Weights of a small transformer language model.
Size: 5 heads of 64 (1 for keys and values), MLP 1280 SwiGLU.
Training: a variant of Muon for these matrices, 439M tokens, 3803 steps.
MLP neurons of a small language model. Each row is named by its layer, matrix (down: output weights) and neuron, and shows model dimensions 176-271. Each number is 500 + 40 x the weight over its row's rms, rounded and kept within 0 to 999. Numbers have three digits each. A neuron's up and down rows have the sign that makes its largest values positive.
A block is one neuron, or neurons of one layer that tend to fire together. After each block is what it responds to, as a language model described it from the Wikipedia text at the highest values.

L8.down355:512526529485515496445479563522493486537472505512503453492542464529537544489471504498548456517562522556503515477564412510528487395578509514433550520441513401480513504432491532470556438523558525514568465513548509484467513581553543546477542528574494574507493489520518527546513491492549504542
L8.down603:530549526539467528465477479523430510536555474529434513469470496455481514485452515456517517532529482589421515496477501486488564497464515524484480496563528486473488521529516508494515509468436449489478498518472540421483471525479475413422494509562543489521506488501555474425461572515475498481
L8.down830:462471539500497490485460444423533475486536503481511480489464494532487532422458465459464499479499523378472545503499430520475590523459480498540493522503531490483562486440563481473485500527554449512599516505512423505508458478469490494487470515571420492568494522543510490479548519512511578478
L8.down1029:458439527438528488500605484518493528488522545557486519510560475478532465577511480469546507509543520574420435467476557486522489510540459513463489518495476541527574506457511436514439495467465407470462515437484526515471527523460514523483477488435484506430559530529432462471540554483497477481
Description: Table and list delimiters. Separators and cell-initial tokens in tables and semicolon lists, such as ;, | and United in United States, plus hyphens in codes like A-4K; occasionally prose connectives like with and and.

L8.down396:446431497479477524472456465464531499530410411448455526532543438516497490545504473478444494432457468504451538449555426501501466468509519439508510468498579491470493523537464524492518503492520527494503526567509524521563504435535514491508447398531460459538547466497485474484493543545471514553
L8.down408:520455493525475517480512501475521511472498460514505544540487492627524523503453470542440525529504499447539485502481490521441521495501479423508492527581473472543513485458466531504519491496491429562539488465447458480550444469539432468573514509541554488493474569448548577545456540461507591508
L8.down461:587503489493492517430554520516429490591495523499483508532503511534456468501460566567490496627517490483440476496510497499487531515512558503550510512485503418479441515459479529481536424484482547444529518528446520570470490489588450482535511566446490532547546487543511557463594434438554458542
L8.down1235:469515514519490508489470452488503429505484487406474462523512451570483542528534493542472583534527465485518500512499456521507521438570489484465505470537508557541446519490564519461502434556515482437533531507552500523576528479545416436534506419521505509508486489482435431461494439394537499506
Description: Upcoming time expressions. Tokens that come right before a time or number: following in "the following day/year/month", and century digits 19/18/20 beginning a year after a dash or space.

L4.down726:559492549503544495524572504514441475527516517439480464496492442561540427474535501480547557509495436492525496539514526529416462451509541527484476500485498462550521513453495528536478462510544507498487418451520497492481445499499455448425552482503551443509511521495572486441467529523572548460
L4.down1030:502537515495473483465493493544521528535475456508523567460475498529521522529577518471495519551457523574546498487522504502477505468494598461445473469505457518512483541486534507485452492481543509540542430489402487549474481460524455469537412421535436593536517503544599498487492473487459491529
Description: Pronoun "It" as subject. Subject pronouns, mainly "It" (also he, they, this), opening a clause or quote and usually followed by a verb, e.g. It's, "It Keeps", he has.

L3.down27:525421487413542531517523440496484450480497508454552557503521583494514478500519501565522500472502482489537470493492507542470490506459529570515499553503440447515511518544485518504526520426393504490505488478481510464475491473534531502453532509521512480480545545537537469545447525529499512509
L3.down226:495549458517501485500476540487500468544539504528526487445527503484559476473522461483482495588539480554470449483536474495528502450487556465522435492490492523503487468565460521483476412448453441475515532472468511432396488518492495472495475476482524511533521494472480532498477567422534452552
L3.down342:567483468525511479493509489481515567483561518515501465386468468544520470475478483460515427501500513507535584496508462496544493489515449520455527450450420502508541549461503480507475498527442566511606501477539490492456540493509505561456501449531510357483466468530597527439455437465518491392
L3.down631:545486473513459533525489526489520513514572513538530487490485470568542520504485518613504516510577480489506499500590503521598563598506529483500456581517475499544499483535500512497440565604478543483495493492518509528467502510484455487482503535508495505528512513571498596444446467481521512488
L3.down745:492519552498475509554542531413461597563534510432427506538457490515463438435509469534534509565522497539453457486560515482549489538510469459462445532543479421550561578486468465493469501510419539493455388489436460487571542539468539498485467434542517496496520431510499516446437549452507481495
L3.down893:545472448478500503451498474524578464494481526504489565550457542461533426546540512543494403586537493488548548440520451517498451518575518557522501491459500461475524564531447497464488495541471485528528481499516528539523450540437466504540512474464479471503571515522565451599486467559481516529
L3.down1184:455443471562522520487554467484534506452510502526502548523530597506537480507418541515563508510448535469524534505515513581571532502453540493500466502513526519434503494439579490554547522570535468453458509376429606491445503500518451471471476481520439487437467476488517488431515496432521418536
L3.down1229:424462452463572469516450454483535562536508503499535538543501512431506509525499485527530479455415458564500494469519564479530524440459486448487470526560462476525409495563512538529548503518541492441531461577515433475492506484438413403487505501553542473487440485513575528550540526520502464432
Description: Start of country/region names. First word of multiword place or organization names such as United in United States, South America, National; also fires weakly on scattered other tokens.

L4.down580:491483508562489486475427471574512530553512522565534552556522506529481454514488512483469431423512508525524420498500484377490511530519437476448501526481449456445526483447447472440461423495464537516486491473512521529515534541479483530544481537530527468467493558408470495495507543397511548544
L4.down723:522492534473547604503444523508474454491539475518483527482415511536477529438456513477565441443511540526483495509401492487534508528563510506464464423490486484530539536517503501530420474502460526473540599486421545470517559480481595474530521479528501536481483461497442551548452486499496450559
Description: Partitive "of" after quantifiers. The word "of" right after a quantity word (some, many, one, seven, majority of) that picks out part of a group; also scattered word-piece endings.

L8.down8:511480522451550502430514488479451505530485559578494453477429475491462498522518468458491513514535499511516508564492546445596616626499512521487554528530542489528548493458485520448510471534497472460495451492491523596513563530532494471488537460508533502506472462471499515471486450546511576586
L8.down128:489467545491548571584552533434473430537552583492512454416475519481512466562501509474496512557507459456420486555490553521454532534515570465546511455518511505478473483450497489493517425547598386539609484511526489562497430587502533442520491519515566539516497447456519465527510459527488483451
L8.down426:443495496508465531488468434491509518559468546442485523448452497591532517455479584449419516577497464482534549538386475533429457444487518449545555482472534514502494546518495488491432501517495487477423492549533437427498470521509539499464526527551580452494475486542472510562503437459486502483
L8.down1073:504525521475547468488431524443563493497507454566400573452512487476446451518499568470475455495442514542473478510546576544513456498475526564517464509462534529475479514555590482488504492455541467493534556448520426473550583414484481497456480500458494434527486427460441544480428510469471590569
Description: As-well-as adjectives/adverbs. Adjective or adverb completing a phrase, mainly well in "as well as" and "as early/low as", also predicate words like heavily, viral, again.

L3.down358:468536499482530540436503486468535486457479478560599512505450508609518523451518529515490479447550476410483580488490517514436519481457538459529474544489540578441531433495559492577424480530478494519472487526412500493509547487554495518534470510398565477495580501473501485525515556534492460587
L3.down611:494482487495482497436494517499586494478536491536543518505460541546520488494456567552470498480514435519528574489492445526445483518413523482416422506469531527493540512516588507443566448472490480436480484537396565464456586424508504436481513503482471546527475478506441559464488510443481488496
L3.down637:534587561508469534463523473408515536462564560470469429499512494513482473515481512468509494488501502495475474525481489452492501463531599510575535453474497515485481543461524484488523426490569505511446534424454512479452469492475528440509507514508506412529432468538474527598518514522485525514
L3.down690:463478507514474499445485506425521460453505529569557532512571500556525428446493501521465488492487473554512474525462529495517546560518551614479469539564477636478508506496481419507541536454447558528442481492527522485521510471505557484542456452549514530415455514535528538523522477497440565428
L3.down847:405492488511499493439517507462555491546459548510553513502430435573523477515488476453519486474545512445487462508489602518469457466532479531417495500488546519480504466521533451469429498471517512555503504486489514449504501515512478475575500509556461585547503504492532486509507516461480530488
L3.down1060:431579475556553549430586500500472512585475520558535509552514421486529506483456490497477522484458425568536502476498568428470504474480497563449527518434561495515523513472485448502554505403482446453574517480498489490539552499527527538451467521486476486555494497431475472475555491516485555535
L3.down1149:510565531495571476502543560475533441489554484483497475531549524532524487569551456453467516389476512435455433412440510555479577490433492522456463547432429459474492480460515467488535506475586549504538460568527493531465493527472582548499458491453520552529493601440540434523485455530487471493
L3.down1270:520514497451446489473513528534405559437551489521543545543482466490467537505507522539475493383499463529514540498483479466487512498523577534479509456521472460516523518482404552478458487548548496514502539533525421477481535444482518518566521473468505470492452516470514535557511465522584504485
Description: Degree adverb "well". Mainly "well" in "well known", "as well as" and "well to do", plus similar degree words after a copula such as highly, more; weaker scattered word pieces.

L4.down957:490553475484539478598489531531560488515495439514479533491504553516502445441551503558415455478495482484520466403476422535481458546466472504530531467455479525507478488482439476459505505514548554509519526486543444540505572500437452533534428440503477479510502498502526530492501536593538518553
L4.down1094:544477513533535481401565474477470528512470567491426515459531477547562436502521594480475523533507425460523545499594525497474442450498462459456495512505476502455528581560477498496496532471529457520545530518481519446472572480509443451532467433492510414572491552505494522498467521489500517554
Description: Quantifier determiners. Quantifiers and determiners that open a noun phrase, often at sentence start, such as some, most, other, many, these, plus United before States.

L4.down368:424469441593519468563521534563527506503451427440534508549483495492509593527524523557464519639445535518515484501480505497467464462520483481534521504487511515542444458469476519514477548458521543516519480567478496567497491484517449486470507484515403503546458502523541443499516495474494515564
L4.down947:616483512490543528506553475508427497454498448544503518547493505509445517535527514521489455503512566436443537506506460516562378484456472549517532533434576527469505492425423518533537490488443518560532487545462495512498428523544547552551473503524518495540558479469505492445477489426501510522
Description: Mid-word syllables in names. Inner syllables of South Asian and other non-English names and titles, mostly in table cells and lists, as in Rat-hn-am, Sri-y-antha, Pri-y-anka; also participles after was/is, such as credited, ranked, beaten.

L3.down38:477519502516447491465518522502576508519496472460437512492504496514568550585445545578501463468517564501531513503543484535538495466523455460548575481479536499489541511511474588532557474526463561508500509519507589456458531496512487506564470509514483492484533538454480567480538458449462499571
L3.down236:545442459489496581446515519500507479477529522549495448576397533478491478509468521539498517577498569499492507542455485436463592524399454478525508476511517466386524506467463514407448469465475501420434444508507462444534469491533483555468567479519508534560545537529495487516542491492492496507
L3.down348:528476517525511540420448516487452504500479526518490481536536464520383520535466515563501491444534444460461445515398555482531514495540545525498534498531498501505460509490568484533526487459428477508502563510479512509503502491483515520502462420535552545467497518499475446460491530538535474494
L3.down470:502475471470445565450470511574489503504480538497524608475499467561548479510474468600515439416490434433507472535511497445541514578460451515547533501583477508492463392526404476533566455506469535459418567472463516396542441555514464535489478451541514481510500498488511573517514488547507599496
L3.down711:554553540528541437552498512444506536479481467509484444481443478545435458556510472408479513502474537554441580473490476487531493474510501504503493506459508592601559528514472434460490456561487479505474515525478472410470480509504558500533504476575503453515455543443446540440478489435598500573
L3.down740:463498490476422513470479474483485529503559466534538542498543548524554553489452482499488496539505518470435566514430550508475494465481526518490475491520480483515547459558489481505445462521447460499450495450459474537511469468459477497519547498557462527437453543491449542490450432503504618458
L3.down1123:520505479506500542457588507450509509463469431525548526450526520457523467551472425493442479461418540456500506489553552541428489489505491537527508475495490532454459503478538527541553540482369470475515522496436498523497597510509501516492473523493481432536460488498541527551512472519570491558
L3.down1180:445444496489466532463441491592509494481457532507462485460464535491573460484518503509566497543469528442532508463497500463525426542483429522531501463497524548461449501539514447466521478534538475576473448503495548517522489520462475544512433457516528532497523475591479448438443508446510451452
Description: Anaphoric "following" and "these". Mostly "following" after "the", pointing to a next time or list (the following year, following day, following table), plus "these"/"These" referring back; weaker hits on table pipes and name fragments.